MLP neurons of a small language model. Each row is named by its layer, matrix (gate and up: input weights) and neuron, and shows model dimensions 0-255. Each number is 500 + 25 x the weight over its row's rms, rounded and kept within 0 to 999. Numbers have three digits each. A neuron's up and down rows have the sign that makes its largest values positive.
After each neuron's rows, "fires in" lists the words (lower case) most often at its 100 highest values on Wikipedia text that the model never trained on. A number after a token or word is its count.

L9.gate632:467493511506499529498545526494519527538526480514484485502489531523476511540513513496496531495537481472522516482474529492455499491491479492514516511483526524508453497545569539490515483449488497520491459523486521531478526482468470548513521511484486514467503519459490448496509512511507507501522502442472467490512480497525461472488476484507512521477497493536458503489497478497507480552500469537454497526489494528487482485490527508489466474475521468487509483499540550501484513450490495488512477479525525518445503536562549506470524454477505500521475493521490475484548459508486521488533467498509482499457495498505466511491520544462499474500487523500509544505507521512487440465501482555495447508475437537487482503490466506484519476497517501478481483520506502493472547504456513
L9.up632:505486473454552544503532466525480526493482517500526497447492499531462504493543481477484533500584483478509514503475517497509524494505495492522529516492506488495478462467538478484498518479504528506509510549467460493514513506494496555474514548486491510451488451482461489524537506485499495485478494542433517502518485506477481500449481492464499464509474507521527465489499460490459501535532490504507488533492484478469469462448437496459495523499512536491499492516514527507475497497524468537539488492506482515489503487522520498507514486481508491470527497525521517512484470539474534497543482454509503483503512491527517498440510517550532512467474474475505482490551466556470502496525474519479518514508450512491531485507478496517510514498465545538473483519525525514493503530518516
fires in: "also" 24, "not" 16, "now" 10, "still" 8, "currently" 4

L11.gate499:476503508447455500500515544453475528479528560474528511497516511488509513466490479490534500506520478504518488519517487514482472538480524525501526500500531466563502517439478453512482512502486504482547499498527483518452457503472475502498461494493515547499498503496515488480495519532513470515507514482457467517504515518514471477546458470491486521467482468542490460491483506491466517486463493490496501493499512463505500491524485517487410491456520500508521475541521509473498520463500489500481501477511562455486518521533516497476496496489499507559496476515510495499477489474531472511529523465470511455499497459534498547473462471505504455492501522511545480531484478499497515515463504472499477510472488499499475480485474427468544475483543499493483511502457488513493537491475519
L11.up499:498520476526523542475522469483545497488525501512442496507506546500536480506481528517511503510474516514517472501478463520470560484509476548500503515504512524521489479498511491498503519517541561473480535478500502512501496480509526524540466496493479496486498483456541474498545502464523514483514542516477482482502500475483489513535488458519518506498508438492451473491498555450509526487487518478558460532486509531467472478505500493449529499489500516535503513522509512490521506494494485537519554532492491482509539464521540493462518439508459550517477485514501532500471470492518542486524452497462500541496522494538480501499545477498500452505480503500493474472484494518518482476494482508484515548497478494506451499475521503509494531491502503452456497478493538500506494468455549
fires in: "would" 16, "will" 13, "could" 8, "can" 7, "did" 7

L11.gate604:501488524490432533525485479524504497514535497501487524482503489476493519492486484516506526484505495480488493488530487520489472520447483527534524504512505492494500520540516507481481526506482476501482492507517485487497505502533485514517494524484478457467531536517518444525503553523560491488523511510508489510486499493483525520490507481514515485496477507541504516513486500504480469529518469436490477494505480515519504508590479530469530507475483468458515509509465456509482537502498485493523546513492500529511538518463535488472459462557485475513480497538490529484539509483480512515503475500530513471527522523532435480557537495476520499513543503489516456510480472519547511496495498559485533478504472477530559522487517495502513452532503526495462547521532545526486518525540460
L11.up604:470530481518559479466528542499486472509479509504506512492471506512500481524517506522502471480485476495501515555481527507498462528545492533485471523529521516514480481496521515502506512489462490468518490540500443476515474502493530551497548517493497545491452508464485472522490483464504462510519509506518475486508495529519486450487509494495526518476560459499513520473488491475513496527510471476484551526482510530528480493479527462482512483497529525499479518491541498461528499493486475455552480546460505509514536494495482495519516538503490498513458567501477519532444477532481478487558491514498480483492511526526519503512466523520533513465470507498488499494465476562470462510491489520462507486502501493499507489519438532476472476524472512472474489523475550495551465513492521
fires in: "known" 16, "not" 13, "named" 6, "now" 5, "name" 5, "born" 5

L7.gate318:523502476507466546518464512452517498541484525526441503493553482547493501516490500516533486513515494489517495518548487483474531531499442518489516490497508551448526518523531527548493518497503513534486534506492505501526494504491490490489519486530500510469470512452549505479506461515531503516492500453485484498501440506469451491511534506470544464462495530508524485517475530516541477491500485490454461501486499518526476478520478522493499494531531516502498460504516519571497537443487510478475478529464503537467525530501501572490489489467491453500465501489491490532518476502518511510477492491498502517492527509506522524508488525472512526492525502503495469473507516482517495502483525508507491501439521454478497523492508489434491513525496572499555513485518472510508487519500526
L7.up318:523505429489528480474534475478541506509509507523482472514495515497504508502468482518510526561512461490483521508529518492476481532508535539506442535476485526442479526534475507500460472493506531537515521496477480489509564489491462482511493507456489503510483483483496526487522474521490514491528500524478487475498487475520502521457481442459539471561449491488493513468507467479504497512503467496486449505475484541520490513506511531484522471526523489467512483515499487508522551509478519519480481511480522527553524545485531497525495539482521459473486500497518537528546527460540531487551567509501505503473519511458449488483508497499489486504496513515493486472505474499496489494533492537510510526476477491456497471527490511465527534477480497490513476482528488502549514460521501
fires in: "it" 49, "production" 12, "its" 9, "construction" 6, "italy" 6

L3.gate529:501495497485484513477504510518477461512557499564546501457526564535504493476489505502494533522467512486496494480472525483507495509527491501499477525513452507464482512501478447520507496513485503505499544508527442483491529493499476569456517506507487498496480534481490493465475504524500521516474483527485512500483537523507522522463492481523495498506480505531514495489497517473493506498506469507499502473465492512497542483500484481511473499495445518484497458528501473501539466529508467460508474501510478499446540480518488513481547464469496505498490517486484495466430484491473459519495504501494487526539480505475503499440506448505466513501491550525490542486537502498498488456514524534485504519492495567499531476509519490536523433501472511519494490494553517464525418480480517
L3.up529:491480514508498494521521490499507482466466490492511470488492529517468501472536520484523530525544496511469494500541509514523528519491510520459460492522513517498467537542497483515501558517463454488499504498472500543484536506509478496521498495497527504507497502512493510499485539512557481504470511513580534499484457512492494522510451532482495485456475483573474473481493523509443487531462534507518483455512524566467500528457486527498480466473519497485469510559489540511466527533484539453490526522465517471485464447517502483503484505480515479496439484478535466537513511487491488473536532499494527502480489486487522538481500514515469479511483518477511506504522486526486492471487532497499468502481533536512527521524473535517492463518511487504493474507482537478494565503502511
fires in: "october" 24, "independent" 15, "late" 11, "early" 10, "dutch" 5

L3.gate171:520481494484514538488487545523487531475510499533500496549465478501490504465474505456472507533547503494507520491527511457496514512505553500490536520516514482523474486550534490511545454466504472515478514488468521514502563506511462477505490507540504513508541485486520529508494490481501484467531509485519514477453497512490471508433505546485482497467525470541476478458481540515531510482503482466481449548532531521538481509480456532532467535501532486484517511498489476505507557563490520499467480505486493527525494510482535511472498484487515487499512521489518526528505484527466493500472518476501482479475471537504511492517474516482509506522475514503553492471514432536495499524472482500506476515470507530475499489494420497460508541496488498442518513507496497508535515512473488
L3.up171:529492469544493509509462529480489464514505512512459506472523535480534569492481545466510486512475491504532520484554523508434516494493524534524506495484530489514499494499459545495508501470525503488472487488453498485497520458493499471509498499508489501486515497489500540471485484481521482492493497450548481493500478500482516489467515516528445453506492469511467476494477498520456511504520522478463481547515517530495525462481504512526502500511528515493520509446530483514534478469513510516478502540523531541507502512506512464481479475482492480541542529496498494536533506456492483502483522453484521511516509522522468458499482474526495469486466515531508473501444526491534504480482477546505491511434479512490545549464470556505504528505515489470467546462504468521519491467506478
fires in: "it" 28, "italy" 6, "its" 6, "regional" 6, "region" 6, "central" 6

L3.gate520:485488512479505503489484476485489455486490525525482511504535496525459465501549454476502453509492526463489524476450554533487516517497496450517462503494474502540507514487501525523473496530529487521505477488480549501483469513503536529504502509470491466540516521455507490504536495481501440464481482486514549462474523530473521528508515510503523515514498457519465488429485495511476477491498472497495505534503490459474522496495437531528518563531527486484467486462526531480481469529506486508503496527489508501540512500555505536455509516498540479504497497510520506525532460534524541514495515474503510495506513489507509513474523488492519508483510487481503508462511531445493511479563513466522518501549520533538498508495517514511500524505476482573520464473473474473533488501512508
L3.up520:489502520510525497525495488477476500490540456501510513527542471499473525520534476511479473461468554482425471493473504514465474517479483474502438523518487500514500531470545545461463495490547462481484461487492519515500507479505510534534491488511489505520524506478538489516528488505489490458530459477457548487437525494524519552512515475494515485468522489501496496488520501521479471512498482473493528533522509481504513483515482547481510539526532500484478461508520522496460493511473530572510469508517553476523492548554485532516506469495478477510528513519487489507523502483500506499500505485508504532502506491537487524502524476548556505496487512483513517461511502460530461502515526503492515481513475483564496516485504491468493515541460469510525475463503496496542474469516521
fires in: "as" 20, "for" 16, "found" 12, "at" 11, "founded" 7, "forest" 4

L3.gate299:470500503521494531531511512470517496468489467522498478536496480507505492483451532515475540529522511476520462487525500520505523535513487488519509511521486533481462458499520462499520523527486505508491514485498511537499490493496485461501468514521454491443509493529544509475469490520459507496507484515532544533494498522513496477521515492491529531504488518482519503515498511522505525473561511501521479471538498546539585494433515526488517510550528489529491479472476469467531469466536508471459519482454472467533492499499502526513481549478531520484460497487490481533521460532487486502588530481477493489489492505469501527444498470492489528534502497502509470520501469486497527486526489508483498514506502479487483463501456471462524547493503501490478492497513477514511495573492532
L3.up299:500480509542522515518488519534511514513478497465469472488490492510479516474512546480516499565461455490483434502515522515472547515524446503511486469502483536498468496515445479477494557511517484465463473501490488477493501500478477511512475528519495483492487527512505463499489537499485543494495497499529555481500471491523517523458475506585453510498505502478502474526486526483518486543516520487469487507498493503524534488525472468517520470509480514480494460499504486514496446530499457531469498515499470486510461470503517519500499484478515508498512488522447491548494526538489459477524462469490467488469495489492498491489497478477467496462511484488507495559497485480446524477524533505525530496458543504514500490524531495448505540451503511520510529518502524467457455490524524
fires in: "it" 47, "its" 22, "him" 21, "himself" 4

L11.gate391:483523480509495511465513498539541526482507526536493502507513482489485516482487492486485439432512513494519540515542552495452494479493523519505510519530552484500463526519525454511524533478501500492456532518505481527523544465519486528486479524535535474475448441543503475507476493520489506493531518471465461502460493512517483492520493483507505514483514531473505486522535489480472553460521467492523491507519516519524503536514469529538494517463506447499488481525476506502515478461528484535499501504463492498496475530484495506514547479504537472467518524493542513529493532453511473501486507504535459500497474505524520478490553513490518541469502527466539496486495560526517506560481500470517472520500514490514503487511474484494496508502480510497470556472535488510457455512509508
L11.up391:480516500500504510470468515532496492521520500505482494530486475504540540517516481494463509487477488492482510448533502484498526511452515444495519527459521481501506556465527463469521483477485509519581519523486520492486545483517521521502509512500499539488453523504526473529478490528494491494510475451527511556509441457520518458537508490508478468522481498487490500475501507493505501504516466518494508529514456490524496516500416488509478485545464498543515516513502498509475484493489523491496546505495461485464494488467503464461539522486499505508530467463511502500544520478483539490513523540517506495516509524491520501558512534530464472494511493434471458472475474492486512472461471485521516529470490488450519474508519525494461453527504488518554499487490486504477508511489497
fires in: "it" 12, "its" 12, "he" 11, "yards" 7, "by" 5, "on" 5

L8.gate411:472486500471551539547536486493471523530485488464526481487499502525500484453486538498490504536504473489503521460484505482470469486488441509489513476491490430483508546448498471500505507489487498524469515530524529505524501511510538525522437522498477479512512511500469488532491484500527512490489474506465480508539481460518477468500520539526494461500494484544477486445498541495492490486494504507548500478514521476525506530481485455480486523493527565538493519499450451511501513491496506522519496494496478484517521523500535553474510483507471532474442541527479513522510523476517522516543543508472510471498524494495487473502507534508474493518510471463484518524496487464474494501486467461478569501510487497494509486486499506497508477505499487484524551506424499506457550526476501
L8.up411:450510522457526583465512536507501504510537485484481525455487531511497486501573502512485481477519477536505544517534493514502483476458494509508485517516494504511501512562519483494477499465504522494518567481509514456511499514512501476486435496501523487501473525507502531504517497513559463508540509469492500483514500522458509497473457471489465546500548516546506501474490499525483496526489481490504538500499480480487481478460489479467516484467526497485484508495502493500528501484462518514515504492492466491515506451478532510510543471530484490517501512510427556535483522480477505492493469509501496470504547502495487552477515556533476462461475501466522516505475519523504517502555494510511504502505462535517474511513516509494499528489457487506482502502497487478445551521485541
fires in: "has" 13, "can" 11, "will" 11, "had" 9, "however" 8, "have" 4

L4.gate403:486495493533497483523518502512510498495420503456488484517521526505534574527505466510503514490508531505510499495518528470469512493502506474480489521489438546520523506498498501504496515513508481489525458479430477475497477515507488490497519520476514531440495506519529543491516512533519524504467481465531516487499503482518468533520534584492546504537462492527486529505462494516529492519519507543521478477510554548494507486496490496498469546515517518517481532529464518506503499524467508484505523524485519488485497517468516520475551547487513529540496492538483534476508523485505483518470490466515458510520506501514494466520520514539534485522490523575525480488510472514461485495509517480532518539483545507548502559478511529511521504510480483507524509528526503520475496504506544
L4.up403:496476459441507450532464476466469496491512438485529497463496510512477448480521485524475446498487493500433522470487517493489565527485486468479468472536550489454500499481513488522534537496497504500515492511508442504537510540508501471496511442494489462480512519494450521513492505517501557486458530538509529466565486485482480500499528547509490508477528483516471532507483499532478532484515520496477484489513520463491487461530505517512499506494518503533492516497478531509493487490481507475492514503488534429503488543536495526515505520495476482503487500504518484494520509498498489537517494506531481485511520512464538509515502505508529511497489520527485462491513546490455479464482495467491491528547472492552473514516519484510518482505488504442456537521549491485499511507520520
fires in: "in" 36, "of" 15, "along" 14, "alongside" 5, "third" 4, "southern" 4

L8.gate387:473528485500485501491525501490496480458511515507488479486475484519522540519460512503508503560530513473509456490486521479478506518502519516498515486521508496507525526460513509503539477491504532494508514550547481462537512507494463512508506518468512500437478511507509475533512508483509461505521486501544522571503485498512490500502526533523506480523488508494458495474517466515504467512531553525491475498516547475463461522492515472487479525491506544555497532494522506482495506478530481515457495501515488538521497572472498499445526555451487538484498498497532512492499512564457454518518474508477528535525526533491512477555490507523572483498510474495484498528463477517487481447501510503488526524479519507539488546518532490490495503516520472475472531498553485501458505517497499
L8.up387:520473507497491470471474488514475528465529484525481493534539453473493523506505489480506462538499517500503510473472517493458504526468521478518538533553532493507503478467502520536519567495488522488541521502526529491488546483495524456532504471519524482543449488483531469536479479559528535511492494532512524507533527524491440539528484483440524508461491496513508511503470526469529482491509519497414467520509512524478524543474489513476522521493497492503484502491507573498506466488480501506546478524506520541498486516547506474542507539508513519507504513509513546501519488512512471487518478460474458478529501483477471495482479484460500436502498527512519490516490498510482474477498526490516523506553513499459511518527477518511473495513521495486500486493482501511491497512448516
fires in: "in" 57, "of" 7, "ita" 4